config.yaml
n_layer: 13
d_model: 256
n_head: 2
n_kv_head: 2
head_dim: 128
d_mlp: 512
vocab_size: 6056
activation: "gelu"
norm: "layernorm"
norm_place: "pre"
norm_eps: 1e-05
positions: "alibi"
qk_norm: false
attn_scale: 0.0884
bias: "all"
tie_embeddings: false
parallel_block: false
extras: ["capped logits"]
init: "normal"
init_std_qkv: 0.0255
init_std_o: 0.00499
init_std_up: 0.0255
init_std_down: 0.00353
optimizer: "adamw"
lr: 0.00149
beta1: 0.9
beta2: 0.99
weight_decay: 0.22
lr_head: 0.00564
grad_clip: 0.5
warmup_steps: 312
schedule: "wsd"
decay_fraction: 0.794
decay_shape: "linear"
final_lr_fraction: 0.0
batch_tokens: [32768, 65536, 98304]
seq_len: 1024
doc_mask: false
train_tokens: 304000000
steps: 5210
dataset: "wikipedia_en"
MLP neurons of a small language model. Each row is named by its layer, matrix (up: input weights; down: output weights) and neuron, and shows model dimensions 48-239. Each number is 500 + 25 x the weight over its row's rms, rounded and kept within 0 to 999. Numbers have three digits each.
After each neuron's rows, "fires before" lists the tokens most often just after its 100 highest values on Wikipedia text that the model never trained on; "fires on" lists the tokens most often at its 100 highest values on Wikipedia text that the model never trained on. A number after a token or word is its count.

L8.up364:489533500566526496454486523511469499499494449504539517471538461473479480437483543517509483483478597488459506535487528524497505521539467537524473487502501503532498500531497497533486475474495496494478456519493467528457517488465505509473498522476487504522499516493485509510489527510500479539471505506463480551510511488514490526482528510522528512524506498470500494495488457501504485486523460513495486515501481495491511530495444510517480452479482508497541499485463471447481482508492492499505501459523482468516452536532508493505470541522523499528512531533466449498501480487518513534
L8.down364:492469502526509509527490547521493490509449530471497499564516507466530497509521522496480467511496474496509512515526495518474448518480498507485476477535495493545452476541540473507501511476489505492490507496487515461526509502483523515451485487513511469495487487544485491545504519513497536495503513512511512493468517485511473532540519494465520526485496484488517507491490532504489480495503432491500502479551497517492500485493535517449498523493512506504465455486455516502510489525452490502532526504545446486481485527497501525502501608534461483468533551525540519510474534503503511515
fires before: "\n" 35, "|" 24, " |" 16, " " 5
fires on: "\n" 40, " |" 30, " " 12, "1" 4

L8.up24:492555437509470502486518564468546533477470458520474500484492492511468484480510533540516518530475499490522515505495500485489428504471514479509464532461467527489552492470512460551465490471528456485491558488485480502506493453498487503513480501435496536539464535493528482514577510503483493514505486497472532519521510486515510508512514493486519524508504498500490500530513482487482522502488508475507478482453543504498525532485483484517509517491495496535544509499490520514499493495511490513537555520491497506502524524492507528479481501497523526479491470523538482478484519446503496521
L8.down24:496472500527538528479473487531497483517516487489527485478492500495504473489525522479498533472484483496490495491507503469509486483485517521507494482541507453439495531511545588496521515535514493435485504450529485491530523503457422520511519481483508459507470508506517521517538463514519474515532498478512500499534502501486514491520492533493483435507500542502477489503533497521515462505516485531508504492540494490467503474463479481500489560504497509481498471517479479531538511496489487494513506481470529508484532475516500495508514514493511439544471494487511427509545484536500484512
fires before: " |" 60, "9" 5
fires on: " " 75

L6.up83:480502512549500467488499482490468473516489468521501509519514495480457484487492520470488483494483522479497510478450532476473497493518481525495477516519514527491497514501517494528506494510498514473501517503467475506505551503509517478498495517462515495492487496445555478502503460506503432483454501483507467486563455521518506523496504489519494492506507513481515515474508466498505548530510483521480499484487484496490502494472467510492472453476492542524448469508448504488525510493544502517525509472498554478477435506487554462483518455480505507532488525563526568488478516551542477527
L6.down83:517516537458488473459522548465522458522473497488528500530501486515514513470471499499551484531491495507508505446495494519453510529484503488487477483505475488482499560490526528465489467546538549497487504498479541469498480475506500513496498490470467524480503510506446530518454571483490515518506537517498512548457485476501474489507550495491507548499518455540465505544497527488470489536481493466488519518494443520490496528537488525486453528527495476484546504515485503521488511502477479527459513532511473471502500480560463519519508524544432466472492522463505483466473508506525513455
fires before: "\n" 67, " " 14
fires on: " |" 48, "\n" 36

L8.up413:481514467529498475525500487471520522480476543511518429527527501520515469506466537501523544503496534535528516489481508472497482532479556516485539511526455505501490520556523530506499516461492500475507500486453501503479502513522464488505502485445465486523490501472533504497505487461504476476435513491487507521480507490489488491525536509434491502487480472457496492501474474518500519451555492492506470478502521471494513487474495538490530522503506482534486467515469506485519496537508541516522492539451482519493511531509566492511483442462484519477474530528500543551474504476478482503
L8.down413:507488552478502491500466517511469504499526506536484498483473529480513499467536496541504481482498453511500436549477514473501525473550538505475493499515495469462496524541489527451485490519518503491533479507527494499468515481499522487544526497469497503513543515490510459485482474521506495434529544473519507504528465499496543426501474496506515478467511534539495466472508505494541515547481501557446496481468474527517475442494506458509534461498477499482517469526505516506511499510484481522477501467480499519506462518490539505482539492486482472493501507515503516508487463515487515505
fires before: " |" 29, "." 25, "1" 8, "2" 4, "4" 4, "0" 4
fires on: " " 30, "1" 27, "2" 10, "0" 7, "." 7, "3" 6

L3.up188:496519535529500532527473525497517533494537512485514495514469500528480500514471483482499517499462533519455531483527487514473474463485513499461505493481534505524503517471496488521554479528502529465511499500473507519518511478496508488546492525521503499498491548491515491501509512459515567480506506548504493487509513487450478499477507435507512485546525507472469533499540489517517537486467556501476504516544476494518498540502517570523496476504532478488536526532516530505500488521503516477512533502489489481479513482507533534509504537526486505491537541474470493475511486475487449470
L3.down188:506520494480476479463552505534503545506495489502548508522519525511496498505493500468475450521454488517532481519516533492461470488475510477470519505504527487490507520499497500527478541502528529491474461495504438449528508495504480470464510485489475479512506460525484518478493494503490521522499475488527493509517507527557520550509510444504473509459481459516525548538465510471509465464524496511506472521496479538498461447479511468476533533513521507484520491514538517526469486511510483494509498550483492460516456480462475515504514487507462536542521499511533507490498469513537539500
fires before: "\n" 57
fires on: "==" 22, " ==" 13, "===" 10, " ===" 7, " back" 6, " ====" 5

L3.up73:472514501501465458511541540510458490504504505452506524454502494464522467447474492458500487550507509494488518541515492483482488501487483561494467511508525519473526479486517478487494495527514557515477546499526459526544511507500481518520518485453517487448449513476514456482519465500507515494511519463513440524532491509513470478507513506487488493548506471540519520468493527472523533538483514485542519528474492550504480505480494528522490560490508500498492511498469499504547524517505459520498504483524495494499486519478536498489515535476503511498441517522544510494506526490478495496
L3.down73:501482483495581526528474454550525540522462435471462519475461499518484496516553501491506480500493541483525464486513519508522473535486495500521497492497501515571498498497476445535492527495489458480458509432511499509532522492487508540491467506514518466455479449515502487528501510512498467493498520545515533506495481455513491507469494530517519503469508501529521527554463533531456538479517481483456535466522524498537489539505470471513517518465508507503516516526492453458475545519514496471465508482488532471493484466502461525503524479499504494525492493511483492512484490506523507528
fires before: "\n" 42, " the" 9, " Party" 5, " Cup" 5, " War" 4
fires on: "===" 54, " World" 12, " of" 8, " to" 6, "|" 5, " for" 5

L3.up128:519497483478492514486490440516546481489514483467562522529498476502468483469488484488488495514515497454519497471469509519476489527482537528514461469500544517488523476497510464473525470467528505452511469489471497495507520500471514494526486512482512503511470540469530472478502490480541490487482506491510499525560459479476507479476538518503512496515491586483461517492504546458526485545446504461487458491483491500490513527487485469469482538479513490466486517512471519473493529546485505502501542507520507482532496512472515479509508519537513476514504497516528509472510491544505520518
L3.down128:473483494465508481507505501529488453494511536504447509512476497519514513535470540502482504500500516534479518477512488489506502519479484454502492506513489483520491468458501498492518507495522476470513490507488508475474528480516500480472521497492534502466532478549535540494559493519461507526527525479513536506510539460480516495515470430451523518472509454572502479486474468460538501497502499478522501496538476506464527477503491541497499514488502464503427501562503497541499538562519477488478524489503489498503472502501510500488530527484495507533485472469484494508495531502492511473
fires before: "\n" 39, " " 19, " %" 12, " ±%" 7, ":" 6
fires on: " |" 69, " ==" 5, "==" 4, "ps" 4

L5.up60:471512517517496473477481523495495490505470460510536475450534482478493482452459516489536488523461547477544519519492521477498529510533479519504551508525522487531509517535498482573439494464516472511493474516485477488458509509495507512544558490423510495465481482460537462501510531491489460507486499490509475495528516521546502454503506482470535503523475510516495435511465522513468503516460526504470498498495457499535486533495466460529505486471515499507504490498425508489495513486489492540523504461489475473486460506505514495496511474506498486468475501542523497485497480497517510536
L5.down60:504485494514507471477526494440522536508432494486495464492522474463524526511466540512526491494512490533463461443525499492484477555502497482508528537450496502488518500522541492504486484465492545511474470515490496517500542510492498522503512500510450477495474495534501505495555465488482523501491527479550518505503518532475506479488535526497467530487498471515500531508507482482478556508515520511508533520449479460487503502502504536474480561497462481530510509531437512506505484511486524484511435557508460488500525491483475481500529487475427519460510476506533512479507498490516528519
fires before: "|" 33, "|---|---|---|---" 12, "\n" 10, "|---|---|---|---|---|" 10, "|---|---|---|---|---|---|" 6, "D" 4
fires on: "\n" 68, "|---|---|---|---" 11, " |" 9

L10.up75:509485514504552511510497507520477493518493446496515506531477488506462502454506454490479497537452465506517464506475501540482444475486477521514494501493515519492519503496469492576499512510485525523470497518487478496517512509493482501532512539515495512502508483492475498506485501501521468512478525515519511528492516501510454478516544478489446541511517521521513491441573488473484531482460463463529467483501493501476500507495501472482522479483488519498501470497483528447520547520498534540494514464488479509483497546518517521527485541493492498498517551507466495514478427547502500515
L10.down75:520499490524490485449516538535500485509457456517489486553557502491481513507516486529521464475515473507471496515504562499488527486519483483511523518504534475460503548501524519509511530525486505522497481506472478466515451521491521518478491486495499455487491532487512512476481466486499475490491505503500465492459494508500525502477518503470504512528502499513503438495515526537492471512501525473513478495505486480478463499543498502507514521542452472498472474495453583479496504516515479547446542505521485490486500550505522470437487494523444503466503484509501501547477465534518523502
fires before: "\n" 83, "s" 5
fires on: "===" 34, " ==" 16, " ===" 15, "==" 11, "'" 5

L3.up146:507512503506494497473533517477477522461506476513552479449498477504513505518493519536489497557404477495506492532518473491519475507456497506493521533524506501509504481506531500517505448514496462485491514499530440507524485497483490482521518523477492494502445467498560465516502494506509498513471470448507526483502471469526498543493512536475485503533513525495498487502510543482500499500490528511505460551472486506497473511494511515564453511514501499451502477505478527525506567546513506559534555508529516519493524446498525515522475480475498507483480481525511446464487551524477475506
L3.down146:509469474560522522482459535497480513491543456516484496477502526499497467528508512503450538510498514524525552519495510487515509469552491510497479466480477522510514507436485503521464527513453496511530499455522493528491468503463512487489480434509468485527505507488527487449484538530543496538525510483485451505512495499509499492520479472517529463491478478480515503534507467530517533504491508520469539493519527502491457499514492486497538453498490530503499466489490563479518503502453543519538511488537487504494487507494547530530518511502495500523494468509495532474521453475473490490
fires before: " " 34, "1" 14, "3" 11, "2" 7, "9" 5
fires on: " |" 33, " " 22, " (" 16, "–" 14, "-" 8, " –" 7

L8.up296:509521452499469478495514484496490526506476458476497493469492462490500526519485484528517525528487485538546495484531489507496465455481540504513478538518531522457568456476535491497508531484475470506528481471505524515517504518503534503518494503465505517498462490490466492489543547495545480497514504485507519479491502502539485514491513506495526498502546443537466518478501483478453499537518492482530492470454525450476514470480491517481471521498533547500506484518470461467517455475566543518502506489496542513525559467497515519503534446501517520514492523524507482462495551488486490507
L8.down296:561510492475489530516528501484489470454484480522471498484457506477486486481510492492490472506505474452527465529482503433518506439532528497493502466526508550503472524478490512530549541489514484501534536502459512506496535516506538480490495473490478535472502539491499523480501490524475510500547524493513468535459443480511525487558503470519487485502503515507516505507520470516522524507503484505530490455517519486504494496450474511510478505497522470516521494536509491488498525468504445492512526516518475483511473469518514446528495499532523511504501485470478501516512515492492513486
fires before: " |" 24, "0" 15, "5" 10, "2" 9, "1" 8, "6" 6
fires on: "4" 23, "0" 16, "5" 13, "9" 10, "8" 7

L5.up57:509515517514517458469526516486542480484515472556493479510481491514490511478475522497484463477485470505483516489502452525473477522475489490505489549524498521493470523468498495559505482533500476460474496508504449523494502501512496478519490509457504457488450529493479522483528469509484511489481501490525488535565505498496500483536498520461519479517492520513472424524533479498482478487502527463511477515503533564468475545496517481522499471506501519507526512507451542475506542568513517496541533469485517542510497436542528506530491503509488493493483534527495492485509477480502485504
L5.down57:533484493493507501515474526491524487502572470463528522504458573483543507517501512503512462486500484528434498493507515501518478528482539499490548529544460513492537475518524500510465536523544510471446547489533500478441477535516532497520512509472483486509476539506527507505519479558526490459492552532494475497509519486471553459503479507484475478516520506501528498455496502452523514472489506535518507494520477478504485502480491495519495475484496517501501455515532496482490499484468536529518487498529481547488496485505534474532499473533427499502496520461478469457491535516458491446
fires before: "-" 49, "\n" 24, "1" 8
fires on: "\n" 73, " " 14, "." 6

L3.up132:510494516555542480494517509505531466516486460517490524470509461549470464500489478486534466481435502475491485494479517515515526557517527529509496494500490525497484519502531488498492481507486498488491530546497469500495511510472516536508498493490500522502504478433573466515486482409482478491470519494499494510497478494511491525470514491473506483554515503499510470519503466515503502510542511483458485502528468471538472538507483487538485485495498531521473494497429486499521533495508466493496545480514540498497477500526514479517458477502498486537440544540498484543504529503449502533
L3.down132:539495520544500501485515485470517468528506465477508501476525510575467515494508520496534472464465553526453462533500506475489535557535488541498502512524484474472479555566497531481484504514513481522469484532517496473519506514522495459475516513484507541471504467454506526509478496488476439526438516501515497542513487479514481505498502470498497477508496445546484487500496478532507484492494519498492508482476472504514498514512516503514498527500523476553485521501484473447504502474522493495500474505509476483518503497516504513509528478514344524467537483497477473564488497520484511490
fires before: "|" 81, "\n" 5
fires on: "\n" 100

L5.up248:507555487486465477515500543514507535472497524517494474509469465482509464462486509539444516486492479513528521500501494556486451505480527499534493521529506531470507486484514526493488487469432463487514481495480484538481537516469490487541489528470492499515510547499509522516497493513520550512477480504480491502483535527464521475489476511469517508531497489497489492512505485487470539486527471517537497515484517464486533486473502527482507475496503471451510497510458498549483456463514483533557478547460517487512502464495553508476504522500501515581499512539474480458547487470513480521
L5.down248:544508505528493521554560513502462478506508518498486477519502487505488516504508465484471471493479525485468478514502510517494527521454497494469497501550512453460483509522521459498456466552536509491494483496486504449513490470533474488550540498516548483529468497451529438494484527456516485522479525506561488520537474492479499481462458480509487516470483535511534484519538498512548496500487498538482522538512458496515515516496509464503488497492453516454496493529509517455485514530509487508478510484570516500486498465507506493511513491499504504482510534485466475535534508525480518488
fires before: "1" 27, "2" 22, " |" 18, " " 10, "8" 6, "6" 4
fires on: " " 90, "-" 10